Weights of a small transformer language model: 14 heads of 64, 8667 steps.
MLP neurons of a small language model. Each row is named by its layer, matrix (up: input weights) and neuron, and shows model dimensions 224-319. Each number is 128 + 24 x the weight over its row's rms, rounded and kept within 0 to 255. Numbers have three digits each.
Before each neuron's rows, "fires on" lists the tokens most often at its 100 highest values on Wikipedia text that the model never trained on.

fires on: " for", " that", " when", " if", " in", "For"
L4.up694:153103112126184112139157121130127124142131154130083138144130103137104158129113140146117111103148134111060157145132099150136117136109101109119155101131116150129126154133151121132108140108156119122150113129189107154157116122120159138107092162118142128126148121138119145140144152161148130130

fires on: " in", " by", " on", ",", " at", "a"
L4.up1089:146147106069122116120125174140138079136139131131099106100092126115152138166164148129125158175111180125141122101094155118127075112133121128177143107120129106180103152108164107137169087155147152156112122116152122125132133123125091138106115132126126084139119130155136122094154148140157108074

fires on: " in", " (", " part", " \"", " '", " all"
L4.up850:136129148097106113109158097143164126137103112125109163165144110147137132137119117096173148133084122147146119136159111128149071115126087112127125113123139166123168146136130130113143137141141145154135173137126175145154117139111153149151118127107115093122148121129094153093133100141103096149

fires on: "\n", " was", "-", "|"
L4.up368:126113097131135167132130099153144146130144147139112120170114140120119132125132134051113148122101154136131093150123129139139131133113113093134163123155159137160111131107158124148101103140141122115128165121108137132111118147123137102113117122122097132111112129131134089146145151126103130144

fires on: " |", " Report"
L4.up1845:154144191095131136100092148111118123134119135105130112130083122116123180136128122093139086120122124096117168142174097163120109107084150151111163152179115106068073097141078145119110133143131117140119115146158119157139110161128179116116125080121165166190118148157166096135109137105156160118

fires on: ",", "s"
L4.up416:153091164114127117151151126135153055156117086125174127118187120111152105114162136120126093104148178103134123139123196162123095116140132213139116147144090141140119103131168109070115124114116167154178141131122151133163156074127158125126159126120118123126141131183117164137138117148122104097

fires on: ".", "ed"
L4.up576:135159163115094151163135139154135108143147165127165121138116121134095120130079107124129104129122128114147154143062122161128112104102110118173153152100121117148092109135157176134099172127104157150116144128167082136097088148096124119109128103118162123124115150119112129162154143092103128115

fires on: " that", " if", " although", ",", " because", " though"
L4.up1233:128095144135112139113078165155118133118155149121139146131156107130130126128112131144118115152120141090113152115139101143131135116129096102123149094081149134113122143125132115147168120116150129127170143139124112127122105126129148145133093168134102149143116097126110110146132106108132124153

fires on: " p", " last", " most", " Past", " final", " P"
L4.up394:158128131098102130123103174105126077154143116107122088131110050136164121158113115142158110119111114102102144132109110113124130111114139103089086143141073143157093149146144118136183106129114098160127118142123142162102097101143108161105112147119131133136136095116143170127122125082086096111

fires on: " |", " ", " 0"
L4.up2991:140120146140147166123100143138081154135159153129116135147084134124110121154131120097154150113135112111146132105133123134163147140150136177127112173136109158100148091059078092077120160147123106113152183135138155172146151087129128144129116062147146101139129099126107115124101125109130111120

fires on: " at", " At", "At", " National"
L4.up2286:139116113122119112158120100099117169129127142096130137126121132184165129121148109177118093103095099137096174118106173120136105106119144112102185153159093128091100094169098132164183108159149122131110132124144119127105141164120150119104116128133186146098120106127124135121123144145158110131

fires on: "|", " |"
L4.up1975:123142126093102102130114144118098126105147116110142151118106142107145110159142160156159165125067102187103154105127134167125127145178156172127155140128126130117113105143111168128139143127156100133138154154101130122077097150140122124121148167116106129170122135148142145149134135135135121137

fires on: ",", "),", " 10,"
L4.up348:148103114107182120113100127089124129119105066166150093120139085116133114131159123147112159145124161098128154149128171143090116089112164160102137141137085107125149138116147111106109104143155141143171123097142143098116096115134166123076123126114160116123123128152114124102134110105118142159

fires on: ":", ")", " other", " following", " it", " taken"
L4.up1005:104138139126162166182128113126103111131151117151182106168129143140092112089115103087117133137141117126164137105103100135155157140152122106121127159132101148134111139131116141132133166132161110105146142151116127129133152137101120134152135104105151154121152168162104136142135121197127131138

fires on: " |", ";", " following"
L4.up2629:126138131178119142118141094141122122144139118153150157098145113203094189165159168118154123103102130096126162111123130178100149094156116136124149152149109122134126137109145082140184096093140139148174138092152112140163069150167162106160102108135151116174120159134125144095187089135146107123

fires on: ",", " that", " former", " (", " who", " for"
L4.up314:108088147107138118115138148117158096099121167141194088141149142098132068119101194130138127141154155098132139108148129139141116099122080164146130162155107072145135109156130104161114167101136130140134163150172163109141090108107137146077164164119115116151116097106106089149117147094115125155

fires on: ".", " is", " The", " to", " played"
L4.up1711:109134128130116092116162128113104145119132137131143122143129118146091150099117092130168134090184091094089136091123120115134158116078148128108131124145116140164164111090098158143135143118155140186133133130184133157142149111102179147140131147192116126145119118123137148172100115113118140171

fires on: " in", ",", "\n", " located", " Cemetery"
L4.up2954:171115117116149132103168160168105084117121141154091128122141115100145145118110126130139117104125055141124119130103172111140071121109122124159151133163160132150122141132114112113154066114147081120147130133119144107131158164134119134097117157118098124112106157112152146161092102150174081112

fires on: "-"
L4.up176:154134121104119182150113108142085147119112130130156157120164136125141107122101134181076133182105124098104144113115067126119153113140077116156159118181094161156150093140094128105116171165103160109150160116131133119117116112147141109149113141123113097171100151139110139081145123118127108112

fires on: " |", "---|---|---|---|"
L4.up3438:130103125172140145089102131109138142083131154129118125127173153124141148123109086120120073122129168139122114096160133121096118138138080094086133111130110152119121113123100157112132114089125115090157128102126164119143137111115121125132138116139138143131138082165136132151131162078094122144

fires on: " |", ";", "."
L4.up2001:111103127142182085133131114146125153122099116137143155123117116139132097123111097103148141150140126103132105123124146141150132165140130112157123112114102142095129124110100141131158116125166116173166122158138116141164124106119126104145132113144109133149111144123141123127083128114119126150

fires on: ".", "y", "ly", "d", "z", " (0)"
L4.up1509:129140109130112118143125131140149118161137196065170092146105134148109119124140116152116129095117153116124140117135111120134088118090133150177142085122141144082099164121149139134120123145096108126088126128099133137121090142141094136125087132159148122123094132120131146111115163140117124086

fires on: " her", "'", "s", " its", "’", " their"
L4.up1676:145129077101126120149152131084128123145112139102110148131149116134144113108103118116133148081175142131085120146154117105141144142120077106120129139121164111153147092150094116156143120178129154151123119103130135086124084113116090134095111130103095144113137130149124125129074123138138142102

fires on: " |", " under", " on", " in", " order"
L4.up1340:124137112179128155108150118134102158074114120156097127131142135145182146183105145105163118108131163077134160097091159163101174111096172113122111135135124144099099156138123111152140154135096158135179135105119127086122086108121134138150109153132085152166144104091156151126084084096155164098

fires on: " re", " take", " took", " takes", " hand", " Re"
L4.up884:126137116101159133121103115144178133088134113147139137167098138122152135095119164122130138117176121133152142158136126122140130150146141091138164128139123085091101115150167136107147155128146142133107151111137082173099103116105143172147079108076121122143163100138149146128113127122111150089

fires on: "\n"
L4.up1055:107113114110122073122153131121099137124135144110117113174127113144126177121131115148144120151137122140106102148138136163119094147100090083106112132101167112120103080070150097112142155162167147130110208142092147143147152149125157158111113135146153124115138130146144086135172169150104119137

fires on: ";", " |", " also", "s", " has"
L4.up2293:119148144122140087106148132119105158120148148108158116111145153185115129149091158158134133086161116103148124119069151054102117154117103134108125152108080136160109123128106127120184122161118111119116124150130117180139136103145108105113100179102121083108110106126113128142105175124140142116

fires on: " No", " no", " each", "No", " any"
L4.up2952:192126097114130156126182139146107111145146147132134146108126095155113127117159122152119129139145181127128126127149093101132137133126094164083164099150143098132101116111106135127098071067096123112114110087175130132134150181133113124116155129110113122121104129116125157157161124114150127113

fires on: ":", " not", " due", " to", " because", " be"
L4.up717:133124124124143122137096127161122107087150162135160122111168155134129114108126108165095155071106127158182143142152110115142139167140091138120096139144147124139122139085155155092127126156164135095141107129123100146162124116179131135130151119107110108157118113112113094176073171119145157092

fires on: " |", " as"
L4.up900:080113121143124159134153142158110144161129103134129147103125134103139157022121145123122122114090142111102134114122114119141111168108155122109163135083147107173095132131121127089162096109149111117163124094189169136136093119162135095164175118114063153108109133115142095131100122101128137135

fires on: " for", " on", " For", " at", " performing", " performed"
L4.up2066:140130132139066121120089166138132146118118130139097103151130100156150142081147117143135100106155127135150135143113123141121133103124133175165178132133113128128129140145131153153118119065093121131131142133143117073110065130129103123150094167170140119114083155161077138120131136103151154147

fires on: "\n", "|", " record", " lost", " only"
L4.up1728:103177115150169119120141108141131132110088142104128138140148138130151149143105138077173150144122092127149118121132134144125160132176130093095117165131164122156124124145108116092132174078087153164131150131115127129122146139136175116109150072127095146150113115170135140129112153130117098145

fires on: ",", " |", ";"
L4.up3579:138169134156103108156163114144186097144069076154132099094120132153141156134109132116108143153106152104197123134125197149124133153104131161114152170095120184191123087104095094106089111102170150137159105114164156129154103094148147145136121118154137127148092146133131150103158132140145116158

fires on: " The", " no", " own", "s", "the", " few"
L4.up1350:112146114099143116089176148095144139098124138054077124148139115154148108103119100162142135115146134131101162095131147148121180171105184141129146147131155098095133134145103148166127111124114122126118147133098109131180108140131106144104151121115143121105138061135155119165123118126110134114

fires on: "\"", ")", " in", " since", " which", " ("
L4.up607:130132147101091103142098092128134099100114134150136116108113139151127126154124112133118120133182122105131125110103167139128101134129070132135130105099129130125135124095089153184098141123148140117103128195149096099094098139123165134131119140126133167098108117142128170147105104132104124081

fires on: ";", ":", ","
L4.up1281:149109138088159084119142109137152096118162116135163124099124120089143101127119156149115097102143130158154128096116112118151086144158132116154136171117069116130141122114146121097128131152129107165106105070151141149112159114113140142073128135112137086114132100140157155154106106103128087100

fires on: ",", " which", "\",", "),", " and"
L4.up289:107131127109145131134140154122103093155132076128159139165095133121104125117113092105130157119082098106122104124149134144099122153125168167116182151075105111191144132154114135151109125066106154111131127074132139137149130152109125139117131141145117143107138177135102066115128149159126142150

fires on: " |", " 1;", " end", " 2;", " 1"
L4.up2684:133130096148060086122111120173113111126142164108095108125169132098136134126076163130124115105122108099156140117113127111148147119151120102120127128130137164112152127142107119133111167147117131140086138095185148133127142152145149127088134136110090156135106115092098162146129115116174123147

fires on: ",", " –", " after"
L4.up952:075095099088164100125129154137112141118142152130152139139133169112097084124152198128098122140164130107129168111175119122140145112154088150124146097151146119131163128080142088119125123097173090138122055109146090165138136129136137156088118116138130151102145139108126126111158102066127102104

fires on: "-", " =", "---|---|---|---|", " ===", " ===="
L4.up3019:085161185134125148101103086148089134162082114117132124137139115130099041113123106161103150161098142116125132136126158130127121130093086136160144080125136121152152108130155113101143150139126127171151097103130140145133108149125100131115140106104103158175118156091143139118176151160107152115

fires on: " |", ";"
L4.up3376:148119140144167109134157126116141124125124126162131158101107139120151127113152101163115157171158095098141106068132127108100124155096119101124152167168114125104156085113087160104108157098133152111088074111142091153118107092154139135103129177147146132168113129151089096124095149149148097076

fires on: " to", " and", " career", " his", " both"
L4.up3186:081143076150077135094109110147116168121147117127179106083114118088135097105065149115184120119132110144128128093155131106107127151133141132107140154145141135086183131078119131111163167124171148100126167128173161141122189113163122152151110137149127127156124130138130093131146084075092106112

fires on: "\n"
L4.up573:139105096113106055115093137077104142089137164151159137130131137157120101139149167168125167145151153119177117090097142119109115168075100107140122133104113040131141112113132116130145171128120103148130121134146178106137120128148148118095142134143149121155101099135140116114185122148068138102

fires on: ",", "."
L4.up83:142120119115101112096089138137138121081097172154204122174139176109142103112141187107105143140114128167177150129128131128158108130122139116158070117101087118162139108107108102133141116128105082125107143116175138113152132075140131123116125122146128113140146110131135142161111135168103125143

fires on: " |", ")", ";"
L4.up2349:128135153130199090097158154116164124166135123129154072135138155136129074087121163166144145118139125073129145123147162068072133135113086084119120160154160116102128126120150092123103153122123151082128138079117144158118100092126113129108133136128155136119118134093122156109165146127121144140

fires on: "\n", ".", "-"
L4.up2104:115127162093154123118119109099146106113085173107135131108125088144178141119113074098109182113122130070119106119150153115131148120123115166097161118143175101121142098101167107143137128149139136133146138089133122143115050160145137148122121129125107143145150126131147087140097144148083181141

fires on: "'", " '", "–19"
L4.up1264:129142080096113088122115110156138168136108147091113192177154127124115147132098133148116160123152101148128148137128119140136142129111122149142142118120146122157121143132145138128134098138135140112138114077129120105117106121121139105088111159148140157150135120129114116118142126078113086067

fires on: "\n", " election", " League", " NHL", " professional"
L4.up3233:107122084070173101143140070119120120152081126106116136117098096126134119101111128083106187115101134132161153167136144100145159152141091141172168134122147148158116096122115127151172102102128137119161137067133159137104102142139146093140111141163134171149121136131139155107106118117130114061

fires on: ")", " as", "\""
L4.up3013:126120124070149109132136101125162136147146107097136102133134123157117108122131106154116134138110133114111118162145136107078113096111109170107144141137140139134104115155111114098139125169130127134160133158125151126130146121156156129094132109124098149123130173117125168086112136101149096114

fires on: "\n", " 1"
L4.up942:125125087131120111119134158144174157175138139142140128139096143119124108125115155123146101165110090139109104140119164143154150140080140163143121149137136095138138121068150115142085157103099135172124103150105144165149111130150151112157093125096119154123127130132154154132116133143114115130

fires on: " |", "s", "core"
L4.up1339:159135142167108164106094101137145132108090105142137125097069137104066135151156113112148126159115142136144164136111125139125176110148120142108160147133118158076108073129107110113131139113107126133177145128121152129155143086111102135118113074172149118136142127140064125104111129114110144135

fires on: "---|---|---|---|", "|---|---|---|", "|---|---|", "|---|", " Website"
L4.up1548:084122112175145122103138192165166139137106106144114115120109118125115129100117085142093146143107122187128098121151153126130084115132097117104123166165132102135157134113126126156119127134123134111118132114129115137140092136109100133119120145141143123114126080144126114135107142105087147107

fires on: " time", " years", "time", " days", " Time"
L4.up1688:137168136126168096126152091157139115154148169134130166131109124137144141094119125153106119136138125147112113174091098108131140158138123143096115099172098143168103117150102140088154116116120090175134153138141122131141128141116155163129103168118121112144140116128091136148098083153114132090

fires on: " than", " from", " Since", " more", " pro", " size"
L4.up1581:148124131169131131131146187150097092118113127109114102120126121149130143134113122148087153121144121143143129084135122099107134081092097090135108146104123147107125120075145126172112114093154112178129117083152110119168131084134135162141147127137117110125099116129132095152130099119172116110

fires on: " well", " made", " make", " making", " best", " good"
L4.up971:145118087157131163114129137099124100131112097170104081122136128125177137139138099168144094137114189100152139140116113100132148110129133106170139146172136168126121146165131143132136142140115142141144152128134141095131124143144135185099132083131053124146141124095152079118147121142174138099

fires on: "\n"
L4.up785:131113101144128119119134112124135078094120143114103128125117103168142144136120151137141090140130126146129109135099102153110160130156096127141123129140106090137172124143132136098145143140126171143132146107089124144133125111091122153118112109131129122109141120131059121118126154156115105146

fires on: " |", "\n", " Pts", "-"
L4.up2678:120122162115122123110121134095127146114135169148087126085162123148158121159136115124125092090125152122132090080136157140108101142165128137095140125146129109118100124088141147135168147135139151148087167124118161115142114110140101146120137147138146133164122122141143131115126147180169124123

fires on: " |", ";", " Pts"
L4.up610:165149133109179095100133140125073143123112123125144141113118100122137130121128095111157159105147123068124133141175116141114137135098127136146135137097107141112101104110111118111088130112078123109106187121156148128174136149116156159135116101116186160143175107089114134151116127133137100114

fires on: "\n", "."
L4.up349:095146124108157124105101152152166150135108121130151141137108142117131125145129132101136153113110099151102150126170124089147107165118082133125135143110120091114144084130188126145137145174106118132104113094172165134168165140121148141115130138138134166127148124127108120151126078120109091139

fires on: " L", "L", ".", " 1", " W"
L4.up2553:164119143121116083121144121137158132121122148165145177141119168151114137126176127169124143158139062128131139164130105184100113099089131146143105143090112148133094115098112118149066141132164142153107152134152163122126122092123118100096141142130100156137171110131118166150148138164121163123

fires on: " such", ":", "|---|---|", "|---|", "|---|---|---|"
L4.up1256:090143164118172130117132145109168115105101119099130164120138139122103112157113147150130118155131143115131152122108176114138150115167136112169118139131082144115123147088150102131144105160128131127117120115154086179123139207119109065080161146143111162123125105147122112131099144127138120115

fires on: "u", " that", " 0", " which", " 1", " who"
L4.up2771:137119094125132127128131127142142144098140119111171152090150171093115116100099094097143132116148080146149147077128137162107142150118081126118112129140118078151136141128121122119117115128109140117137121133149156148091102086118108158104141126134102165089102140150114120175162125124122136139

fires on: "'", " ", " film", "’"
L4.up20:144118134110087090108137111123184098110131181126147131182144132167156096127105160120137164144133150107126144113121124143097114153148085171161141124142123136138097091093127117170135125147117168132134159127150184110146115164097128133125130131144129199122168096144131112124107148151123136094

fires on: " on", ":", " that", " for", " after"
L4.up3368:177105113123093140161105132089133143133104126099113117153157135130133120148135118138130126121146095123137121109079145166080126122138121150088117104084106149123113140114129126170114141129119140123137134134121132135115142111156102136095112103121105140115133143137088148086144103110178131101

fires on: " United", " one", " three", " Long", " Center", " two"
L4.up792:107133139107140148131159176123092135169127121147144125147119129182130129130129099144134143135171108160143106111118119135102104139135109125131099088111109149149120119172095134137135144105086148108083150103134120149072145127135155119176097132124095120141088123128099134147170107127108108139

fires on: " United", " of", "United", " two"
L4.up2604:094138152159172155154156134142102176158108113150094115099131137144133113144090116117112129131143136128124144120108110165167107134159171117123112123169146115130147145159131111101104151145152139147103141113091117118097121098116147127118112160167147122142075180123137081111139122123104085088

fires on: "\n", ")", " over"
L4.up385:115121092116096116123150155136106128158127117108118138195108131123162140133165148138147162133126113134129104102133188124110112174108141135109120151122137133128134095132111138172107082133125110099164105128118105142130127143126101126140110107100116115118078179120137146148089116116106136077

fires on: " m", " km", " ft", " mm", " about"
L4.up3148:124141124128127106150112129107088124109131134132106107123115140135128148175139142077109118117139144115132109109159130135106099159149122091130148146110143099078129137167102109084124155154105132104121153111136101120129136152164170103151139127127168164128086096143101197137149150128102105120

fires on: " at", " v", " Bo", " At", "V"
L4.up1992:174160113138116145097163168142139156135128144119127100114116128177177099129130086121124094145120134113174137101165144089154146123088129115160173135137126117143176116163111133124136101136151136149131103166137137152130118122133164134103133127099125143116101140164088160135143106137144112138

fires on: " |", " life", ":", " who"
L4.up3197:141093123132136119146145114104078133116153138140164131075152160136156143131117141113135095153126109122142079107114147163142145114115093125175089121148157142119135164106092111106117123169114189134141104081133109163104135123147125145122126119187173120162133108138158128156082126132135084113

fires on: " |", " "
L4.up312:153101132115166127142124081126119154126110114128134156151129086121121087127149079131131099141153115123126101126127143137131140105108103132153132137120083152076126138118096069125129122171152122158121134125136125165140100088165118102136140109114130123133135126147121118109150121124118112116

fires on: " |", " local", ";", " English"
L4.up728:136055125106157130107137120149103193193109120162159138170135135109123164120159173162143090134139114101143118117182107124127142147087150152154155095111133102140113186073131127110107140121135113163109143146138116142113093057099133158129137149113167140165139103113122112140158179149116136118

fires on: " 0;", " |", " have", " ", "|"
L4.up3408:145144175175091108145106179137137119072132116122115176129143096126128119174127093133175135141132162126107130147145116120092113115175123173133137103095116129114104144160106109146121154140124148092183132122119145141134120118112097137111156110119102107149143091122113103154096140162115135140

fires on: " |", " 0", " 1", " until", " noted"
L4.up1415:114167152175124114168128096098090163123124152125101116119152122144165134158159163120158123132135098101156139155113127152082142098086141127139172162127152157145097118139145091149135149128134161123110131126158100134167126208123132144120150169171084154095132130117094130172131121138091112098

fires on: "---|---|---|---|", "|---|---|---|", " career", "|", " Apps"
L4.up3155:095094152118129103113181118121104114157129150106107123119131109134149149167118148177123115124090090104146087141139148151140111113097134117100153121098126112111140126143129136135084076143146153126099158157102166109120133118136123135137133113152154128155097119131142158149109100155139137114

fires on: " it", " 1;", " 0;", " 2;", ":", " No"
L4.up1004:162072116120160165117139105125166111101068108095157084117141111145165146127154116093143117106122141103113158161122157146154126136096142150124139135099118138125114110107110112136123132111134123132091104123143131141159094100122112125115127127093183135131097124102111164141079186140100098129

fires on: " |", "|", " of", " speed"
L4.up1556:145106137111166110096113159141107099098169094069157133135154109122146121121144114100154125122139149113133122115116126164088155147134167133096094157135108161086127063127109082148129144149153178149169093132134081154156113155146137142137152165135117143165152147116151172131116102125100152105

fires on: ".", "Be", "be"
L4.up1970:154159103119090160105156127143122101106110133123135151154141145139099119102178137108142119103128100143092109132104141134127150094153140136145157129126139167086152176153133133162114073139131099159153161173148137116126112127088130124093151177118124097124107104150117125128169151115143133140

fires on: "---|---|---|---|", " |", " Pts", " Goals", ";", " Final"
L4.up2102:121144172130145106093122110120089108130122124160142120100119126134127147129139108146133102145145124095114103105082133149113099083141130092112117143117140148093086173113152101115093151134146185141133120134146153070139118120130156126119145097072130118115102105169137141111137115111145132176

fires on: " in", " as", ")", " such", " with"
L4.up2103:113127127128159146138137094134176114095139152106197116127135110113156162142137123138123107104118112158111100081136107092069155126143077091108114161151137121136121120128085107091120091136122123133122127152120137097111125124117114115073122125126108083126144139153100150147108120100149119158

fires on: " |", ";"
L4.up3491:131106137132112092121146123131163120138135139118196125073121152111139127110124156140127110128146116084118099106122121161084130132150120127106098119129162139132091112137137159112134112117159102135144127121151162131148150123201152111140167108138100129157118129157123099140068140152132095137

fires on: ".", " their", "'", ":", " The", " as"
L4.up3447:160102130116146130087112130126124136129108121147125092169142086142124102130124138169104129121093139143110129099103101140107152129147132131148150159137104122135151105088143161123097151122081156148132102131178178119123154116093156136132111101115142134120136133109131172149096114119122121106

fires on: " |", ")", " 1"
L4.up34:143099121144126115129193111178104110133126137100160128174154086105113149101156145124159127124076115142175124096134132175150104166182117155147148149126131120132137149115112107115129110122126134110157132152134106138101122119110094086149121122104147158082157158084157138141210148138088129148

fires on: "\n", "===", ":"
L4.up2769:117131144164147100135145109142095098104083145124140138095123151109139145127131120127138171148131102138166101147165109129142129109078078154115085171106142081083110126170106137153136136096146135100068135120123146138128154136132116115103156121129125127127131125118187094143163128140126097177

fires on: "-", ":", ","
L4.up1145:089126130155133121160146118089174125129129102088120165118114127105104125100089135180155138134112130125104125126110136158118136138105104071128154119099103101176165153097161111115136125140111116124066089097115121140160127151097109161129146114122123137127107127108104083135160132125134083110

fires on: ","
L4.up846:132133176126134120152159139152150146139144142146156123156117109138142129137107173179102103081168105119142142133132130122110125117148096147116132085143110120103136130110102071087137132132157166137113128085121124125155140060094082122099093153140102107142117146127146121121145141144111138140

fires on: " when", "\"", " because", " due", " if", " is"
L4.up507:142121149142107112136110128135143082099152140135107144150142146170135157090117145136115188105132128098129142122107112086109146145157043105069137107117146139164100116132157171153115147121066115083153105124132122117149160137156130150135118192123115109126126126157120125129108172128123164139

fires on: "\n", ")"
L4.up1614:120168110133126113128096161129139148145091112133124120073094107144118122151147114088125147091133086087125124122115129103171149126119128126126104132112105118117149150132162093172142159121121156132089164179114123122142106107161174151088155111119129112155126120136178150090138112124104133077

fires on: " |", " held"
L4.up490:121149158064144133109121151131142098143170156138158136125172126114101164128117101103124130117122114098112134135151117168177163114129094178146129098143127137129128095136134125128155121096138113111144153097127124124111128105146126129129106101161130123113124129134145119135124082140168130153

fires on: " |", "|", "\""
L4.up446:085102154118155119103117152150155090128144141153150109152138100173108135096156142137138120091151131177141138120139134169127076167161083081109134111093105133111108152073130103107146103164170137154141118122108121137143119118172139154128164183136166092158102096146179116089107159157121130132

fires on: " |", " ", ";", " Attendance", " which"
L4.up2484:160175159116128131160151120114111101165101142163134134151138131117135124105130118141120179148130161122141113140104135140130135125118119109161126094147173100126134093137062109132101134096146125115132155169142163132160087125112101206106166121097170150173120141114080103120121171144157140099

fires on: " |"
L4.up3002:166116133121118119131170174123122083094127133142106121095095138147128160126147118122106129120137086137116094114136132119132092147102125101136145126145175118094115055098092121136154096135133151090135111139116134134123092154129149147131122115095059145145124189103141092149108151113136115132

fires on: ",", " and", " which", " who"
L4.up157:121117101092093177139118155106134110134123140131135131179103122159101127091100114114115153153123127122111122124140125171071155129128147139180142136109199092131138098049097093162119156089092136144162114115133099106143134164085115125131121125152100120084125128144139090128123126154087137126

fires on: " video", " No", " no", " late", " media", "aki"
L4.up1656:164116148109070121112157125132103100164139098070084167126125082124126126098152108158157132111084139141135113121120159133087108155160105128103168174094141113116104164073149134174122129058137117110142106109165094125150117151137139138104179158103116141161127134147105145122183110145089130141

fires on: "==", "\n"
L4.up973:144116126096135177117117075084117124152137153122143115108145108164150079121138100099109173137166146117141143121121064140091134107180119141129138119075159108140149137145116089130119129134162118107133124118109156119162120116144152116108110128105144126155080162161119112129098083162170111100

fires on: " |", " –", " from", ":", " -", " Al"
L4.up919:158143154125091145137145132090100080079112130103129154130103118107136114122114117181103132118119159132158087154125099114056122097103121108080156120119152132102106086111103134130109148070164133104099072142089108140111143143122153142077119146150145178120109113127124137123124133113132164127

fires on: " |", " –"
L4.up3358:132151106101098119125115141143141082097133132136131134137132165163122168128135147101103082119171149119155141158097130166071130129092111097095129124105069112126098129136090109087125135125107114148142140160132108120131125168136145147081136128137106136170103172151146144142146167136112138124